Weights of a small transformer language model: vocabulary 2048.
MLP neurons of a small language model. Each row is named by its layer, matrix (down: output weights) and neuron, and shows model dimensions 128-255. Each number is 128 + 24 x the weight over its row's rms, rounded and kept within 0 to 255. Numbers have three digits each.
A block is one neuron, or neurons of one layer that tend to fire together. Before each block is what it responds to, as a language model described it from the Wikipedia text at the highest values.

Word-final adverb -ly
L6.down881:119157119149128130162105126088146129092106108122112117130085100116143104164099152136132120119106124083113084130143131135120204156142138138149164115104139120164129131129114131080158152127148121140136132209135098120110075127108148135120075132136119127091120112164120138128137112111119095142075160085144116087139112124128095145143102161138151168110121168164141120138178110111132121091136

Mid-name punctuation joiners
L11.down43:134124122186110136119139117142102132138121125137135160086111152104117137157141156111120153165095152106086171120104128141120096135151127140059156146132119128108142115114122108137139100066104098146129098110110092141134105033115143112126093133131094115157130096125105134106123055072108133131124100115100131143095119149115117131125084136126124095157150125152143130136119100133149108138120
L11.down139:124107090127098114168122104108083119123148099136146115138148119133083110149158147133166160125072116152124146129144168137164125141114145146107158156133094143141087126091113094110101154116168139144158104137125105137099122122149090158149150136107110123133128084145161113124107122157124126090120112083123121100123134126133154121124121118095098150111123134137133127141108146162161121141139
L11.down228:142099134128130152102106150129122147100143177126123118082122125112163153104131124099139150129173135100115119138133162151107131114137104139067129149118147129161113093081146139100137144211138157119091177115073108171172150096113154131159149100124139108125176088110137140149125147129169150133114084148109084149162138125142136129096135120113157120117153141123161133105133127127099126141115
L11.down352:171126116111122138141111138136109121139105166119133147115107118133096158101116122120139092145137149074131122129146118126169147152119142134139166134110123177097114109126138167139128071141142122155115124117112145141153118105123128142123088136181111122152133138165119158124123087136155180147135129151095145166121156174088112125150077137162176081161093114133148104134089098139111103109091
L11.down406:139136158159132145137138178093167116110131139097141127130168092118111146120092103127118110136174136122075127131109132112141146117103115153098112096150131120138109131101144141082147104149130093151109149144181101132113135128155103140114114133108136125126127111143126138158139123188151131136117127122073147162109092173131135137148126073104101126152127104123137154139117148093125108121154
L11.down560:141139124102113122110129185100103133112108142150142136146164094082108086116102160153141189128135126119115145110153069116131127146125130114095194089117121128134152114133156157169085097116092086134113148103132104070129129087088141153131102140158119062128131148112088165123147129097136104133120135184109131143082079125152106137119151150168139115145140104152162066121127133115122139115132
L11.down759:112136151142129121111113138128119130158086166180155115125164126094091135112084077097130134126147144112153144134163108135115124161136135133175107158133153148124121173134132125123113106162183154150109181107124108147121111096118100127159129130149090121139117119134114162119140105126108143110130116178182159115112120148172133143101123102145120145169169110143190122118089127130142169135148
L11.down900:097122121148143134125145152123114112151113159140122112112161123133115156127127170147141124109147111118116110125121150105152125142114107128174148079079133098151164148089116117098097104097190153110156118123147079138135145061104095123157084139090081137116135122134162137142127126133098102119143091150169094146136122139148138131132163160092134135127133159085111137164063096126104140104149

Wikipedia heading markers
L2.down89:185100097110154132110133134123065148098131130113113173145135164164073135117136132133135126179135097153117141140114100096145102139131129113108082138147117084126129100123126132129089173091084115120137189132127063119125097145116128123123120120130128114124140118176100115141112122135120173132153168157167126117121099115122102150099135111095108114100119193113182144131112119143120070134160
L2.down190:101139143117147148120133150134158114132157103173124125080153125143070142107132162118109166126140129101112126094145129124106130107120156125185117142125043151106137152107121145078131142128114125115125101082098148114113114105100109113109124079121143130137133124139135110116135098119125140151150126148166145110100093140111103162127152104105101115112173137129150141153092129182123156159123
L2.down362:112130130130122113148098131119105151107122119152129165119159161193149112148178129119121153101133132132080086130140107103138157093117136175129101107142133138135126088164114143111143122138140129113125147164131145136133171149144150132147120111108168134115167142161122106124102145089165186161101151157149162093121110128108163146137140145158089114140115123115153204132138105160115106111143
L2.down387:112126141130139155129172157122123098108169156142150156101083152177139114107085134130095113094113133147152143109114042111092096124113109127118132142147145133119130145102140106112075128139165133119129147121152127120114127110114100129147105093161115177143128139105144170144117082070111116114129100112115135140138115110131089137142171108130115137122111095120118134152140134104126144157113
L2.down414:143115137120124118128096149119164148096141146116109115108165134155124171071129117131125121107174095130130113144158125159138182119115165123106105122116151080105141096136143093140096105143153086114124105135134119152131169100084131103161121090090123139155135157107122123124181168091135135116122163131112101129129109162127173137134128130110145148109119164166109169121140121101106143144132
L2.down537:185103149111110131152101142129145135128143120113083151121098139152111138111156128085110115090149144068142139117128113106132138112110095096127147150121103145095120073114115120136097130100111106156104179120120097155152154133122108123125106092111125110126090132120123138108138126095149134088144124115143136131141144111132152125139111136122135134152145141168186126118159092142127088161135
L2.down711:162125154079133115106155099114108123141133091135114118175133129150130141075087100136109135113137133122138116164128116080084104147110118121126102123148115128139059122125126150138153148122161127134144133168128115146168111130165109124110131137097131146128193132115127077088106099073116137103143105137168099075160089102121113132138107132117111090124136100136117110128142091130118115141106
L2.down905:126138132133111102127178147132142135097158200134101125141099114117128114156123120091128116157097138105135080132126096125203108128143116124155105145125124143078128099076160081150104141116157112111168161125105147145128135146108146160112124127131153169114091112108126096132129166085166123150143120192139129184121090116110121142134175108130158102134116119075143124115087132130072154149167

Word continuations, heading markers
L6.down235:111090146117101106109136114126105133125112117101164146103138121145155148115089132119155150142172159109120124166158150139132180118093138157117091119182117127126134059104139158148135171153170125147090145087161085098129141107126077153144129129114156137131153115112124139114142088103157107156118139093126125121149125121119119154149150132137153170111099150095117137167116134129111088117100

Adjectives and adjective stems
L11.down32:107130098071124139110132140071145081107139158078153168108172154138135152112120138163074145118116125123153126110161131100172123123143156079112103117146106133142129126133120116117123165150105138142147117166125158121126114104094163125149111155142181149130112128136132111119115125121108096106109124144120124154179168147165102131123154139120139146181136120123143097141143126126114111132136
L11.down58:099114101141120153114109123172107141134135097155127094149110109092123185134137125149140096148098114108146147098138118134138160129158120152154115115148109153171102136148163104100086162149099155138137166128126134143118120169157105121137066147146112114131083144167136146094127148093096153153141151072147098128065149141135137121149077145165091102148149097120158109146139139185112100130114
L11.down367:141132161113115148143136133137091147130100166083096131154127109145116124146111143178164113162119109146122116094144131094163145100129174124152126115115124118105126122104162121163159108153072144112110137147136114101174091133142147121102154107151093109134146127125152128094120121114147199104157145122059114146169066141128120118099120121114135138122150102197133141133137137136194128180127
L11.down399:126085152104137153078160121104168110111081142155137131147135149134136122123116168165134088134134126154123127120123098103156112125100137116133128155108124161090095153158144120142126115143149116138114125113109149127078093099159150111161127128144143084106084104100128148123106167135094090155144153130095116119164117142159130120189112162142135141124118118182108097124139083126143127133089
L11.down419:126113163139159157129121126087139123098091155162164098192133081160092207117120128087133148113136130156109161163141149110119179096100141120075121129151162112152146131174179155158138110129160112089119090171152128140116145167141165109132116115142141102138163108120141098147120169142144139118120123135138080097148119163102110119158105176138134138127140158127110122142112158137084118147127
L11.down542:136130121151158112141086132131116116140097120080114132105132112127146111114157123147136126119123119126163087092169097124129255134141132131075137139150119141137120125067124138133120144113147106131110125140123135147129104125122117146134117131105150160128129129156125118138154163115093142125130156153127152125116128106128166130173156171142114105104137124124130141148129137133122122143153
L11.down739:139121123166134116164146151129120142149134114093119138160116133160142129123155137148122131142143165130151125133145128177150186118141133151089089121113142095120102136151108165107140096138164115118149104080148132133114135132155125126143149096143145142084142122091159143134139165108146141101152130112125089107212181147117135146118185132172158117102117104119115108133082142144097113130113
L11.down1019:131124136147111159120118099141092169147104176085124130135127157167132145114138129126095112121140138103135159140127124139097238155138122133117101135169106139156093104186101155122126165116115128109147123130113131132115134126132133120109102172170106150109100147142135132115120137125120100133099120131126148104121124149163108135114114150149124125112154137115162140135136091148151125123136

Main verb inflections
L6.down988:088136127168090125162166138092126136142085140141090096129118132129143136098161108121131132107101134126117154153108159131109166072139125103093150125117160087110120139121117157119086092136129138154157140086137112174118109096164125104112192133132136147154137113135110148165087157107148130155141102099116111149129099114154116143158145121124141174140122200145167101144096139135132138142107

Mid-word subword fragments
L2.down87:121133158110159143135129143110116137102093119118168083177102112146120115113120067160111163135092156141135089140158120144159129125125140142118147099127117107126127140092118134134148112106124103076133139127133135116137090170126139130147150139139125131113126084143143134117113166160115117154118146127140158150084139137157117130101152128143121093106113106136177134147131137143110114095130
L2.down192:129098073121143139141096104114125121103149148139145120110144112088138153114135116113134165098117128159113128111107099114151162109163156091146136139158138190108103128138102147084106152118178116114144143148073096152092105122088166074122146117133147160127169177115137113105107092129138140166143138095131131162177105123137145075133164133124137110135164131174092121134124163104162082113101
L2.down260:173129136140119123148117138148136133133133149166091113111118124132101146086131132079152121165126108135126123090159105104115140123121131119061140161136080162121114101156094125137170088145112121145179120116123098137130093109161123135114121092081154150147089132087125122125114151095109141164065134149096112130123135143153100179127132078132167168124153182083109137137116161189145142116074
L2.down261:113140122168134144142126160157169068107145130144100139119159138119122122123162104111123127117162146139174104114135169143080106128145135112123151146092140131151124140132121181127128134120128174085152169142148131104117086123128139119116137157126123127177125131114140160138154126109104139191125150135138155165108084150138157150132175139125115128160108104104144138189144184141126124118119
L2.down298:152158121153140093121150104139110139135137186114140135116123164136178074120146117151112140134113119130144157136130110140095137138063140094160112156108114100107167133113139142149156110183097139107101116118152122151141137119152167155122124157165098125117123113086153091142173068121113116160100127078094130163141155152104136156151148130125109148137106177187154130145143167115093137075100
L2.down681:121161135103139101101145135129153111129145107076121174156142125152099090101178082136117103141103098110133162063117094143117119121150138094111130119135088099109111096146151112134117109095142127135081112157143122136108118148155202144136165126137179145145074118106155084138084095128095103161129147146094147143147099135146121093120125124120122112098125136106124096113133101112130148118106
L2.down774:112132104135095088124136124119123145108128141084124144129130122126127147100151146116091152153093138156102141099116138129094150121170135107133119138114134080152150107118113171135155130143128112140139066114107113122097108123107103118123139119110141143156104150136113090165110123087163155123111118113156133116123157123148118104147152127168094117092124105129160128129120083097158111161127
L2.down968:168092122134062138153128154094101162130086142109143164139172123136119123148136108130104120105127142149059152104074134081164094164146125162106117112105118133137117133142093143157166148096104145116109120168129138124155084118137102112137155151132128161218126152114094126120107135118125170144130112130133127152158138108143111149197124109128110124073139122103151131128130126165089096136133

Place-article opening words
L2.down59:123127104164126123195144117136162121137102144133138086131123157108156128154118116121148130139157110094124106121096100078102101102150164149155115174169146113145151111154138104131120123150075082159126112094122088158100137129078158149116129139155095134109138112124117158140120101170105125183139134127102101127114126132144133143099113176109104178066092085138131129136121140142116138137155
L2.down226:105135125120125142096142166143139120088091141159133092125127162134161107108174133129146096116150172142145103122105175112143111119165123121098139135100142173129128123132122141109098140068160135114150119146136147117147113145125128135155146116124111145156120141119108155163144140159137145176086165109131125114163142144112110124112165092117114145145144135108156142103108155082106099101129
L2.down466:095167133077128135082166158135176128122124102157119114143113138093152084099158103086162177140133129105156121101150136143179141129126142122161097111163092084113153149137129117107127119146123118082153171136100098129089131123109129104089141140097128167143154124179164138149114129101157137114099143131152133150108122121140169153131138144134105109142101150091107117158113206154147112141134
L2.down810:137127128117134125101164118131126097119117113167137117170116130095113110182130126111148080096125159130118159119084179147113131125137153099166098117113101121118101173110142165098095121119134119150136119153140149131093138155148132165095154160131114120118209142139110116123133094124092140147140121126151120126101166136140152112104127152124133119109157055164163120163106184090172141136097
L2.down890:080101173111129099141163131135156138118151118117114141135118088114108136102147165140110154140144128116137127185118137110134123131155130169179099159133135140163143130097147151128168111147120098167154105130151123135055127139158135123127118155139076145107140101125113147142139094101135138116162139115137097115156118135138098144094142127141082160128156156112135129097108074149145140161140
L2.down903:107098126145159138123108185125179097154169115127122132157158150101129131110133140095104127080134153112109132129134105130068193142151138105156098176119122111132114126094113188125168134141110097124183138109108153137123138125155117145098145099117107133150134107175140148112136147139133190135129128064079113149155153131119160172178167120132155123119106107132129108137131099168118120166136
L2.down937:117110167153125099178147149111144125138139119175119103131138169140134152117119137131135128122120110080159150172115138117134116147089145178174142143112097095122124161138090138108148065092118170106086116154141145123145137103149130114136107107108170106160081109128126133128119102140162146163120139117126169139126091148126124173161103152121146158098146148146107111074126106121138120121137
L2.down952:104111133112171130119156141124115109151132160127129147120155169129110098073139075160138129134126159107127140147095131145136104133089133090144174100109115120152122118111106119122143130105149142170155153148111158111156153108099135133131110107146154133144106108157108087107143115106102128152110145100128134109171082157101176113126096147119137105169168109137103136129160123067136136051154